config.yaml
n_kv_head: 4
d_mlp: 1024
norm_eps: 1e-05
positions: "rope"
rope_fraction: 1.0
attn_scale: 0.125
bias: "none"
init_std_qkv: 0.0241
init_std_o: 0.0
optimizer: "adam_variant"
beta2: 0.98
lr_head: 0.00594
decay_shape: "linear"
final_lr_fraction: 0.1
MLP neurons of a small language model. Each row is named by its layer, matrix (down: output weights) and neuron, and shows model dimensions 32-95. Each number is 128 + 24 x the weight over its row's rms, rounded and kept within 0 to 255. A neuron's up and down rows have the sign that makes its largest values positive.
Before each neuron's rows is what it responds to, as a language model described it from the Wikipedia text at the highest values.

Responds to: Mostly the word "directed" in film and music-video credits ("directed by"), plus role words in personnel lists (trumpet, voice, vocalist) and scattered table cells.
L9.down857 [101 180  89 115 154 108 106  83 139 144 153 109 134 159 190 126 130 130 147  93 158 125 138 130 146 122  95 138 124 114 121 121 139  95 111 112 123 105 153 126 136 140 111 105 103 133 150 113 161 148 100  94 126 157 149  92 140  98 120 139 145 160 100 181]

Responds to: Non-final word pieces of words split into several tokens, above all trip (a trip, triphenylphosphine), also igi in Religion/Original, omot, ric, plus scattered periods.
L2.down697 [103 101 120 106  84 113 129 166 115 111 145 129 175 149 159 121 155 102  95 135 170  98 126  71  60 111 158 118 141 113 120 114  96 154 131 106 129 193 111  98 140 125 137 137 114 151  85 125 119 135 112 109 160 134 103 113 116 165 151 116 120 139 125 112]

Responds to: The final = of the closing == or === run after a Wikipedia section heading like ==History== or === Background ===, just before the line break.
L2.down480 [128 134  75 120 164 142 107 116 144 136 133 110 173 139 101 161 119 148 125 135  95 125 165 111 136  88  73 148 125 107 129 168 102 152 141  72 174 128 141 105  80 125  82 110  89 133 129 127 167 130 152 128  91 149 121 112 121 119 129 162 101 146 145 124]

Responds to: Hyphens and en dashes joining ranges or compounds in sports and table text, such as 2021–22, Runners-up, and |---| separator rows.
L2.down804 [121 176 100 153  86 155  99  89 130 121 128 116 110 148 110 135 137 133 138 136 151 108 136 123  88 109  74 115 154 159 123 120 139 154 128 109 166 122 155 130 122  87 153 131 100 124 120 146 111 104 132 169 140 120 119 168 130 124 132 119 121 145 111 123]

Responds to: Four-digit year tokens ending a clause, often after in, since or born (in 2011, since 2022), plus mid-sentence semicolons joining clauses.
L4.down566 [ 98 105  82  90  82 127 164 135  91 125 129 147 121 116 150 144 109 136 141  90 141 122 152 134 149 153 137 114 122 124 119 122 144 135 148 123 112 147 153 148 118 165 138 108 104  60 124 140 151 108 118  99 159 108 171 125  90 103  96 161 163 120 120 115]

Responds to: Non-initial capital-letter chunks inside all-caps acronyms, such as LA in UCLA or WJLA, MA in DCMA or NEMA, W in DPW. Weaker cases include passive-agent "by" after verbs like defined or delivered.
L2.down613 [120 149 128  89 165  49 134 134  94 175 143 128 156 120 186 139 131 142 101  81 166  98 103 117 102 108 149 151 113 127 153 150  98  98  94 141 139 153 141 117 162 126 132 136 165 109 148 131 106 137 102 171 147 101 145 128 105 107 135 134 119 121 106 138]

Responds to: Fires on assorted tokens in Wikipedia articles about songs, albums and films, especially track listings and chart tables, and personnel lists (rhythm guitar, No. 32 on the chart).
L9.down694 [137 106 129 128 111 114 140 142 107 105 128  80 103 135 124 119 114  78 150  85 153 124 129 133 106 105 146 115 138 138 112 142 115 129 159  92 150 129 125 105 113  77 111 102 129 163 179  96 126 159 174 120  97 159 120  98 101 125 151  67 131 122 109 164]

Responds to: Tokens inside dated facts in biographies and sports results: month names and "debut", "later", "aged" (born 13 September), table pipes and score dashes, mid-word pieces of foreign names (Kankaanpä-ä, Uzbe-kistan).
L9.down569 [164 137 123 155 117 128  88 153  98  86  87 153 145 143 104 155 119 161 119  97 121 152 131 187 140 159  96 145 103 125 143 179 105 135 143 119 100 121 144 159 158 175 119 134 122 122 135 154 146  93 161 131 114 109 117 137 104 148 133  93 149  86 125 119]

Responds to: Word-final pieces of Spanish and other foreign surnames (Pa-z, Sánche-z, Fernánde-z), plus "plays"/"played" after "footballer who" or "the team".
L2.down691 [134  75 147 126 120 141 145 120 139 109 194  90 144 121 158 142 118 135 153 122 149 126  80  93 159  97 116 115  94 141 143 128 113 150 192  97 122 139 140  79 120 112 147 110 117 117 110 126 102 136 164 123 119 129 117 108 105 131 143 127 130 158 156 150]

Responds to: Four-digit years at the start of season ranges or table cells in sports career lists and stats tables, e.g. 1987–1988, | 2001–02; also some periods.
L9.down30 [ 97 117 116 109 142 102 132 148 132 152 141 124 145  99 152 122 135 140 129  89 129 130  50 117 129 106 150 142 130  99 139 102 107  95 125 165 108 130 150 146 166 150  83 139 134  76 109 148 100 131 143 110 123 167 103 100 106  95 154  92  98 139 111 114]

Responds to: Dash tokens inside markdown table separator rows (|---|---|) after headers like Party | Candidate, plus word-joining hyphens (follow-up, play-off) and some header pipes.
L4.down837 [120 111 126 156 130 158 123  95 146 116 119 142 107 136 131 150 143 141  98 147 171 123 100 134 102 147 117 135 131 131 120 153 128 145  67  71 146 161 107 133 105 130 128 149 140  89 148 102 127 129 111 126 140 108 114 153 131 152 127  85 130  96 159  97]

Responds to: Capitalized words opening a name or date: month names (January, August) and given names or their first pieces (Nik, Marc, Eric), often in tables.
L2.down136 [125 104  99 118 107 147 118 144 150 158 115 153 147 116 141 148 123 126 137 124 143 153  90 142 145 119 126 142 158 136 130 160 154 113 120 127 106 153 124 128 127 110 142 149 122 123 116 103 127 175  98 112 106 180 117 129 119  89 143 113 152 153 161  98]

Responds to: Interior subword pieces of split words, like pne-um-onia, pic-col-o and syn-ta-x, plus "and" joining instruments in credits and heading "=" signs.
L9.down597 [103  79 127 134 118 150 105 134 141 100  89 175  92  82 116 108  98 176 102 143 125 153 107 115 142 132 148 137 137 173 116 130 103 134 139 129 197 146 163 115 130 123 109 141 114 135 117  99 138 152 147 142 106 122 132 135 137 140 126 143 153 165 176 149]

Responds to: Punctuation tokens inside fixed compounds and wiki markup: the ( of "(s)" in table or infobox labels (Author(s), Producer(s)), the hyphen in All-American or present-day, and closing = of section headings.
L9.down858 [101 125 124 135 128 156 131 118 133 145 105 129 153 116 126 100 143 102 101  87  75 110 138 144 122 134  99 116 116 108 121 134  98 160 116 147 112 149  92 133 189 108 111 129 117 105 151  83 151 145 169 147 144  67 139 135 129 138 121 140 112 159 117 129]

Responds to: The = signs of MediaWiki section headings, mostly the closing pair after a title (==Career==, ==Aftermath==), sometimes the opening ones.
L9.down832 [167 150  83 133 129 163 129 153 116 130 128 112 166 132  98 132 156 179 155 135 124 121 125 111 131 110  98 114 124  91 145 143 110 105  97 158 120 139 132 107 126 169 112 116 147 100 151 131 143  68 140 121 112 122 119 132 112 133 133 135 108 141 123 167]

Responds to: Season years opening a span or event (the 2001–02, the 2006 World Baseball Classic), plus commas, and, to after numbers in date lists and ranges, mostly sports.
L4.down887 [129 131 130 131 117 117 149 112 147 118 136 132 135 132 128 151 134 140 146 144 107 122 127 122 144 124 122 201 118 115 159 158 166 107 147 113 172 114 128 189 142 111 131 105 177 158 135 136 171 147 150 160 169 144 120 130 130 143 154  75 132  99 105  90]

Responds to: Closing equals signs of wiki section headings (==History==, ===Club===) and pipes after empty table cells, occasionally closing quotes.
L2.down950 [ 82 112 129 120 108 137 103 143 139 116 170 125 119 148 121 120 108 144 127 129 117  59 186 144 158 150 154 163  85 131 117 131 133 110 113 102 133 143 119 119 130 164 121 115 120 138  93 125 145 116 158 121 125 107  93 110 148 114 118 161 138 148 111 142]

Responds to: First word-piece of proper names, mostly Indian places and people in lists or tables, e.g. Kol(kata), Bang(alore), Gu(jarat); also capital B and "college".
L2.down190 [114 122 134 127 133 159 131 148 148 165 122 116 129 129 108 120 145 127 133  97 123 152 132 107 109 140 158 131 139 118 165 108 166  92 132 124 136 102 160 166 143 142 110 125 154 139 134 126 108 136 143 139 141 149 119  91  75 117  95 122 176 162 113 120]

Responds to: Mostly the dash, period or apostrophe inside tokenized units such as score dashes in results tables (4–6, 13–7), O'Reilly, Dr., plus fragments inside split proper names.
L4.down64 [ 97 132 142 146 130 115 110 126 142  99 101 104  99 157 125 103 145 121 134 130 168 105  91 108 149 108 109 135 106 153 129 118  99 118 112 136 104 124 132 144 150  61 128 161  97 146  95 144 125 148 128 135 138 151  92 110 144 135 145 150  97 112 135 120]

Responds to: Word pieces or periods right after a lone capital letter or short start in names, initialisms, and codes, such as U.S., O.S., AUS, OSM.
L9.down50 [148 122 138 116  88 143 136 147 145 159 160 116  81 129 112 135 138 103 106 142 106 124 143 102 140 181 161 127 146 100 166 113 118  95 113 144 138 142 159 123 145 136 130 174 115 129 150 142 146 149 158 162 130 103 143 184  75  97 126 130 129 144  96 140]

Responds to: First word-piece of proper names the model splits into fragments, mainly foreign places (Nas-hville, Pat-agonia, Tim-işoara) and initials like M.
L9.down753 [148 130 118 133 113 143 101 115 116 116 122 110 106 105  93 126 137 116 108 122 110 123 153 133  84 146 155 131  98 119 120  99 170 108 136 132 149 136 129 112 122 171 112 118 126  90 156 149 143 123 134 108 138 134 164  92 127 107 119 117 133 144 160 160]

Responds to: Year numbers that begin a date or season span in sports career tables and biographies, such as 1981–82 or 2019–20, plus occasional words like first or Premier in the same kind of text.
L2.down64 [132 132 146 125 150 149 125 129 163 147 145 135 137 125 123 142 121 118 127 121 154 137 138  91 108 123 104 141 142 132 132 121 147 158 134 103 147 132 157 123 141 106 121 105  69 167 115 110 112 134 141 103 124 107  95 123 170 107 137 114 161 130 153 104]

Responds to: Role and production words like produced, directed, lead, electric (bass) in film and music credits, plus scattered word pieces inside names and titles.
L4.down533 [152 136 150 116 124 107  96 110 187 127 144 154 123 122 131  92 157 163 139 120 114 153 139 121 122 138 111 109 170  81 119 120 126 138 132 105 100 102  91 163 133 140 100  94 123 112 136 121 139 129 146 170 183  84 109 145 144 109 123 133 108 117 164 171]

Responds to: Opening or middle word pieces of multi-piece proper names, mostly non-English, in lists and tables, e.g. Al-ek, Hal-icarnassus, Ka-d-haludan.
L4.down846 [139 139 134 113 146 102 135 149 157 126 109 159 170 116 141 130  96 117 148 158 131 149 157 116 115 121  88 155 160 120 149 123  80 133  45 127 154 151 119 132  99 146 122 112 112  80 120 123 103 158 154 127 110  84 146 107 122 146  79 132 151 146 122 133]

Responds to: Predictable continuation tokens inside words or formatting: mid-word pieces (synago-gu-e, Pra-iri-e), dashes in markdown table rules and yard splits, and closing parentheses after birth dates.
L9.down499 [146 159 108 148 138 145 127 130 142 129 123 113 105 104 173 111 128 104 131 138 148 123 112 188 126 151  66 162  75 161 129 118 148 163 125 120 122 119 124 121 145 163 131 146 154 144 143 181 127 108 149 121 134 132 144  86 131 152 123 123  90 163  88 101]

Responds to: Periods ending abbreviations or initials inside names (St. Louis, U.S., Mr., B. J.), and pipes after the first cell of table rows (Win |, Loss |, Pos |).
L4.down11 [136 155 177 105  92 104  95 148 192 156 100 128 108 112 150 137 140 117 120 151 139 132  95 168 114 125 111 122 110 115  78 183 141 136  98 121 135 134 127 117 154 110 134 118 144 147 142  85 126 153 103 164 154 161 113 105 134 154 153 120 111 150 110 110]

Responds to: Fires on the middle of a date (April 24, 8 May), on word pieces inside proper names (New-com-be, He-yd-rich), and on auxiliary had/have.
L9.down195 [152 137 117 113 124 157 136 111  89 126 128  95 168 114 132 149 113 116 140 117  98 137 114 160 111 113 120 158  65 142 109 123 123 129 124  87 116 121 121  95 156 125 181 145 113 136 149 131 111 133 146 116 139 143 142 148  84 117 153 143 158 162 116 143]

Responds to: Music-article words like rock, band, group, songs, and recorded, composed, announced before "by", plus separators in discography or track-listing tables.
L2.down169 [136  85 116 143 117 112 148 123 109  89 129 148  92 116 149 125 154 137 120 112  98  64 125  89  59 101  96  96 163 114 173 139  87 126 137 122 114 100 127 144 110 138 142 135 107 119 165 109 132 123 133 117 141 120 129  66 122 124 120 111 175 166 195 144]

Responds to: Fires on interior pieces of long split words (the ti in deprivation, desire, contending) and on = in wiki headings or markup, weaker on as, or, was.
L9.down65 [132 129 114 121 131 112 152 156 173 110  89 133 109 149  97 163 171  73 117 120 173 124  65 113 131 103 116 142 119 124 129 149 143 185 144 135 122 175 134  99 102 138 130 153 121 111 138 132  80 140  89 141 108 119 105  99 115 136 127 153 147  89 152 146]

Responds to: Tokens inside short biography entries and infoboxes: "and" joining occupations (writer and translator), birth/death month names, date commas, "Personal information"; weaker on mid-word fragments elsewhere.
L4.down872 [149 140  96 123 150 101 132 152 124 118  99 127 125 192 104 103 144 114 120 122 109 105 132  83 144  96  95 148 121 109 103 155 104 104 123 118 129 114 133 153 119 140 149 153 111 143 141 128 120 176 134  76 150 159 126  89 165  81 113  43 163 145 157 115]

Responds to: The first = of the closing == or === after a wiki section heading's title, as in ==Early life and education==; weakly, table-header and name tokens like Born, GF.
L2.down942 [ 92 144 104 102 130  82 162 142 170 146 127 110 154 164 128 148 104 159 107 143 123  95 180 123 138  86 129 146 141 142 142 121 118 142 134 102 133 140 157 160 102 126 124 136 165 137  91 106 109 161 168 114 154 130 115  88 142 126 137 151 120 143 117 116]